config.toml
num_hidden_layers = 13
hidden_size = 768
num_attention_heads = 12
num_key_value_heads = 3
head_dim = 64
intermediate_size = 2048
vocab_size = 31123
hidden_act = "swiglu"
norm = "rmsnorm"
norm_place = "pre"
norm_eps = 1e-05
positions = "learned"
qk_norm = false
attn_scale = 0.125
bias = "none"
tie_word_embeddings = false
parallel_block = false
init = "uniform"
init_std_qkv = 0.018
init_std_o = 0.0
init_std_up = 0.018
init_std_down = 0.0
optimizer = "muon_variant"
learning_rate = 0.0127
lr_mult_o = 0.892
lr_mult_up = 0.704
lr_mult_down = 3.0
beta1 = 0.9
lr_head = 0.00557
warmup_steps = 200
schedule = "cos"
final_lr_fraction = 0.0
batch_tokens = 262144
max_seq_len = 512
doc_mask = true
train_tokens = 1091000000
max_steps = 4162
dataset = "wikipedia_en"
MLP neurons of a small language model. Each row is named by its layer, matrix (down: output weights) and neuron, and shows model dimensions 464-559. Each number is 128 + 32 x the weight over its row's rms, rounded and kept within 0 to 255. A neuron's up and down rows have the sign that makes its largest values positive.
Before each neuron's rows, "fires before" lists the tokens most often just after its 100 highest values on Wikipedia text that the model never trained on.

fires before: "\n", "\n\n", " |  | C", "s"
L2.down987 [110 110 111  53 136 140  79 115 171 112 138 145 100 197 100 110 172 154 169  81 126 141 113  90 167 125 110 103  74 111 153 102 136 146 121 135 156  86 165 193 102  93  68 169 168  93 124 172 168 120 140  86 119 158 172 125 138 145 135 144 142  96 132 153 168 136 136  90 115 155  98 120  81 196 124 148 151 118 108  76 162 184  95  82 139 124 110 145 123 163  86 121  88 106 140 124]

fires before: "1", "2"
L7.down156 [100 112 182 128 148 121 161 162 197  83 162 134 111 134 150 130 171 122 137  84 145 149  95 167 145 137 133 184  87 136  91  93 124 110 131 111 177 103  91 137 141 100 127 132 136  51  81 117 105 207 148 211 126 120 153 154  98 118  81  98 157 124 122  95  97  70 178 160 155 139 151  82 172 122 124 166 148 101 108 155 126 141 146 166  78 175 103  90 131  54 109  86 145  72  50 107]

fires before: "1", "2"
L7.down1185 [142  72  94 106 109 129  90 140  99 105 184  95  83  53 109 138 158 129 129 163 152 151 130  91 132 181 156  72 128  90 103 135 109 139 149 132 154 167 120 130 118 190 150 174 140 112 118 142 140 119 160 141 107 168 126  85 167 118 108 101  88 165 151 110 150 151 111 186 143 140 105 176 148 115 110  99 147 166 104 175 131 147 114 146  67  51 180 148 119 165  57 157 166 177 191 163]

fires before: " | ", " | — | —", ":", "; ", " |"
L7.down1640 [ 94 149 158 178 151 133 100 117 145 176 103 122 195 117 109  95 177 168  74  98 125 149 118 142  93 120 110  64  86  96 135 121 158  77 187 112 143  80 100 139 135  98 155  94 138 126 113  65 178  99  70  89 160 103 166 140 108 169 153 145 213  86 168  86 122 108 208 129  86 103 135 146 130 147 171  93 178  91 160 146  77 165 157  97 156 135 149 112 176 127 150 179 134  93 134 112]

fires before: "0", "1", "3", "2", " | ", "5"
L7.down523 [128 183 136 143 175  79 139 135  86  33 168 103 174 112 121 132 191 129 100 138  34 143 127 189 159 107 138  93 123 187 108 149 130 144 122  64  97 217 164 128 171 115 195 143 142 149 134 161 113  84 152 133 133 170  86 180 145 117 132 163 163 166  54 112 151 155 158  97 133  97 136 193  59 131  92 125 115 201 123 130  70 142 100 105 106 136 152 152 134 103 126  83 142 102 140  95]

fires before: "; ", " | ", " |", "\n", " | Title | Writer", "ed | "
L2.down1578 [145 127 115 100 127 136 123  99 176 156 133 179  86 110  54 125 162  69 136 106 114 154 115 118 145 124  95 210 113 173  99 134 127 129 207 170 123  86  73 147 112 188  70  91  79 163 153 157 181 109 132  73  93 101 165 118 107 124  63  87 135 103 153 137  91  59 157 135  99 161 134 113 198 154  99 157 104 158  97 131 112  98 163  94 132 119  73 171 113 125 156 134  81 111 132 143]

fires before: "\n", "\n\n"
L2.down1740 [138 116 189 184 155 144  84 167 143  83 114 110 116 111 109  42  78  89 122 121  93 135 147 122 112  33 132 124 125 105 136  72 105 157 133 109 134 100 102 102 148 101  46 110 129 113 131  99 148 117 146 124  76 107 134 121  70 108 117 103 155 154 114 163 110 135 167 170 145  95 137 159 149 164 130 126 153 109 147 174 124 148 124 175 110  98 110  98  90 109 118 152  94 128 125  92]

fires before: " | +", " | ", "–", ") | ", ".", "; "
L2.down1805 [134 152 118 112 110  77 118 174 116 163 113 110 201 183 149 151 106 119 105 130 114 106 185 164 101  88 154 122 190 167  70 151  91 127 163  85 138 183  79 163 150 123  93 166 139 183  76 161 186 135 138  92 155 121  64  65 147 144 161 128 125 167 103 156 163 133 108  85 181 125 158 114  92 128 117 118  79 109 121 127 112 109 167  66 145 125  93 108 112 173  96 159 138 203  98 112]

fires before: "2", "1"
L2.down1023 [ 63 180 181 115  61 117 114 154 122 141 182 122  80  79 113 149 146 138 133 134 173 121 107 149  69 110 144 161 147 103 170 116 171 118 121  82 118  87 125 102 100  78 169 111 115 123 144 131 108 162 134 158  95 173 132 141  79 138 103 127 118 150 183 142 138 207  85 183 172 142 109 107 112 176 121 109 136 142 131 152 115  46  86 142 137 113 198 135 147 163  96 121 139 124 185  89]

fires before: "\n"
L2.down923 [134  96  59 142 161 133  91  87 181  85 173  88 143 104 150 108 126 151 147 188 143  91  84 122 142  76 118 116 145 104 125 136 122 132 111 129 159 117 131 217  74 129  92 120  87  47 112 169  80  86 141  89 139 172 128 138  58  56 141  96 118 145  88 119 138 141 189 139  71 114 159 151 170 110 174 142 102  57 107 157 119 116 152 142 117  97 188 150 149 121  66 179 137  88  94 152]

fires before: "\n", "\n\n"
L2.down1410 [117 103  86 108 125 155 111  75 135 109 147 179 107  64 148 108 131 161 105 106 120 120 109  66 158 100  45 153 177 138 143  97 114 113 160 124 145 141 143 150 108 160 118 192 141 157 118 117 130 177 105 118 149 157  93 139 132 135 171 114 107 172 135 140 139  98 162 174 115 123 116 181 119 179  96 106 123 181  89 154 145 131 113 186 140 105 176 124 137 177  75 139 145  64 149  99]

fires before: "1", "2"
L7.down1793 [166 142  84 157 111 159  86 108 139 145 135 119 177  55  78 105 105 156 100 145 126 161  84 143 143  93 118 133 101  75 128 113  65 133 180 116 150 166  76 147 118 148 103 115 163  98 120  99 101 130 104  81 141 156 136  94 131 122 104 132 124 156  91 108 109 112 121 212 141 126  62 126 142 126 141 107 173 149  56 134 180 100 101  77 136 119 124 127 144 109 158 154  76 134  92 154]

fires before: "2", "1", "\n", " | ", "0", " March "
L7.down860 [147 158 120 135 110 115 126 139 174 125  80 185 126  87 170 150  77  88 176  90 146 135 104 102 142  53 122 116  99 123 178 125 113 109 115 146 143 131 144 134 142  80 187 151 108 124 123  97 117 125 124 113 182 194 103 133 107 205 145 145  70 131 128  86 172 175 115 140  97 150 176 140 126 180 120 116 141  71 117 129 144 135 164 127 114 182 116 162 120 126 153 125 132 125 136 143]

fires before: "2", "1"
L2.down720 [127 119 166 160 148 140 134 131 130 118  96  94 191 127 117  80  92 147 173 141 180 100 127 117  97 136  74 107 130 137 108 204 172 156 125 160 107 113 103 129 179 117 140 171 150 156 118 120  76 167 184 157 128 134 124 173 135 148 107 143  94 191 161 102 115 239 146 203 145 124 138 135 168 115 118 140 132 122  65 153  98 121  96  59 105 133  79 145 117 124  97 103 156 154 147 162]

fires before: "\n", "\n\n"
L7.down2031 [173 123 122 117  99 105 151 147  80 151  83 115  90 115 150 133 100  81 142 109 123 159  84  74 123  86  76  81  80  97 162 141 106 149 155 147 179 155  68 155 151 189 115 120 113  61 182 131 128 172 222  98 171 149  99 120 142 162 162 107 115 141  96  74 121 179  95 130  52 147 179 105  88 121 127  81 148 123  92 138 113 172 117 145 137 100 106 210 217 120  95 133 162 148  75 151]

fires before: "2", "=", "1", "\n"
L2.down1653 [162 153 199 120 123 112  94 131  87 134 119 164 122 115 145 161 143 130 160 106 149 165 228 151 121 109 136 173 115 159  74 142 175  70 104  96 114 163 146 125 121 179  42 157 146  67 110 203  92 102  90 141 120 134  90 109 172 144 107 120 130 140  96 131 163 120 132 169 159 153 121 117 169  74 111 138 156 184  79 163 167  85 142 130 123 100 122 197  96 135 160 188 146 173 176  85]

fires before: " | ", "0", "| ", " | — | —", "3", "4"
L7.down203 [116 178 159 180  75 138 124  87 160 173 122 126 123 172  83 155 182 144 127  63 157 152  77 172 123 142 148 151 114 170  92 141  73 137 102  79 158 140 106 158 155 129 205 178 125 156 113 119 124 100 125 107 154 132 113  68 131 134 169 114 171 120 149  91 106  93 133 104  69 170 165 149  68 166 156 151 180 112 195 152  72 103 105 134 115  91 153 160 135  98 182 150  94 134 185 148]

fires before: "1", "2"
L2.down1004 [135 184 128 148 119 140 125 107 181  96 127  93 132 110 170 162 179 166 136 116 146 183 133 149 163 142 127 196 103 129 147 143  74 146  80 131 110 120 153 150 118  84 171 121 143 118 133 108 129 163 151 119 158 122 149 134 140 137 137 173 115 133 161 115 203 132  38 177  85 118 124  66  90 105 103 152  81 122  84 142 166 147 137 129 135 168 151 119  66 116 148 157 141 127 106 153]

fires before: "; ", " | ", "bi", "berg"
L2.down1261 [194 101 184  81 152  90  74 157 146 126 123 164 162 138 122 110 129 112 141  95 171 190 197 161 163 124 135 167 136 160 192  91  85 163 147  90 116 109 102 128 157 133 140 133 154 100  65 178 137 120 119 149  93 127 145  99 129 137 132 122 179 132 100 134 181 167  57 101 127 113 105  86 138 117 115 160  79 114  97 141  88 149 152  76 191  70 129 152 191 131  74 115 140 105 124 145]

fires before: "1", "2", "is"
L7.down1508 [145  86 159  96  91 139 109  83  54 107  55 159 172 113 116 107 164 134 122 125 126 162 158 152  77 200 165 102 125 103 145 149 118  77  94 100 124  99 168 183 145  90 138 130 160 107  96 111 155  94 124 184 139 101 140  79 109 120  89 143 112  78 146 140  98 106  59 116 107 124 107 130 104 139 151 115  97 134 143  95 131 185  85 103 138 125 135 195 103 113 145  77 148 188 135 121]

fires before: "\n", "\n\n", "20"
L7.down1545 [117 195 177  97  95 146 126 121 100 108 150 118 163 107 171 109 161  80 104 123  93  88 174 110 125 128 124 118  91 115 119  92 133  98 124 102 142 115 131 106 123  97  50 112 127 172 135 123 118 116 191 150 133  84 143  54 150 136 143 124 152 175 135 170  56 133 158  96 178  81  98 144 182 120 115 130 163 148 160 150 151 136 179 122 177 139 185  85 116 168 102  93 138 126 138 143]

fires before: "0", "2", "1", "4", "3"
L2.down1969 [ 78 132 100  93 185 121 136 100 137 127  99 103 142 141 118 149 124 133 103 106 123 145 104 158 173 143 110 126 103 105 105 103  94  93 144 106 111 106 120 102 175 165 192  82 151 123 126 141 149 112 125 165 158 144 130  79 139  68 159 155 174 106 130  97 113 131 120 137 134  84  79 159 114 169 127 114 161 134 106 115 134 132 128 152 158 150 101 134 136  54 129  83 122  98 192 139]

fires before: "\n", "\n\n"
L2.down1077 [116 153  94 190 115 125 169 142  99 121 106  80 129 105 108  93 121 170  61 145  89 101 133 133 122 107 114 169 170 140 178  98 109 133 164  73 136 163  96  60 114  75 113  95 193 106  77 156  81 135  99 110 100 134 148  93  77 103 134 169 173 118 125 122 103 154 134 147 155 168  94 119 183 147 163 191 139 100 107 100 106 109 134  98 133 120 158  86  83 141 104 129 146 124 180 112]

fires before: "\n", "\n\n", " | K"
L2.down342 [129 124 155 151 134 139 135  95 155 142 110 121 117 115  97 109 134 138  99 129 201 165 112 119 174 164 127 116  70 159 146 183 119 111 115 144  78 104 119 167  93  44 139  80 139 136 101 128 152 124 164 137 166 161 124 114  94 118 132  67 160 130  96 106 143 102 160 148  73 108  84 182 159 135 131 159 133 177 121 170 116 185 148 129 120 109 129 108 119 100  97  91 107  54 119 106]

fires before: "\n", "\n\n", "2"
L2.down79 [132 146  87 164 109 138 106 185 147  91 165 123 110 157 136 154 105 161 118 114 137 158 150 104 122 104 117 131 112 148 138 101 152 202 146 129 161 183  82 150 137 131  37 170 205 145 145 126 104  96 170 111 134 139 143 155 184 130 211 146 132 148 149 165 128  77 146 157 127 141  80 119 109 131 127 134 100  98 167 165  94  75 119  92 158 115 142 170  99 135 177 146  94 127 209  59]

fires before: "\n", "\n\n"
L7.down274 [171 135  93 151 131 134 101 203 155 129 118 167  91 109  61 180 124 139 133 164 145  77 149  99  90 112 125 115  78 159 122 117 126 145 141 146 169  90 131 151 104 147  18 160 112 139  88  96  77 156 148 146 143 147 100 129 115 164 141 131 126 152 125 172 103  57 147 131 147 117 188 129  95 154 150  90 128 150  80 172 137 180 132  85 144 160 136 167 180  70 133 127 138 145 102  76]

fires before: "ª", " | ", "2", "1"
L7.down638 [191 127 173 147 174 117 142 152 186 127 112 149 121 151 164  77 115 173 109 126 121 151  82 154  83 118 115 132 109 224 139 143 128 131 101 143  90 121  69 151  81 155 134 175 114 140 133 108 148 109 121 133 122 156 145 162  80 173  71 123 116 117 129 176 111 145 107 102 139 120  84 143 141 139 101 128 155  89 122  97 121 167 142  87 137 133 126 218  98 125  78 109 138 169  77 128]

fires before: "1", "2", "–"
L7.down414 [ 92 131 131  85 142 115 116 164 140 125 123 122 208 177 117 106 115  90  95 194 153 166 195 120 110 180 178  81 172 125 114 128 139  76 161  65 161 146 136 158 145 185 150 144 112 103 123 119  83  82 161 176 149 134 134 110 129 105  92 125 117 144  77 145 135 102 105 168 120 103 140 188 121  77 130 147 127 124 142 159  93  88 168 174 116 149 138 201 129 124 107 150 151 126  35 172]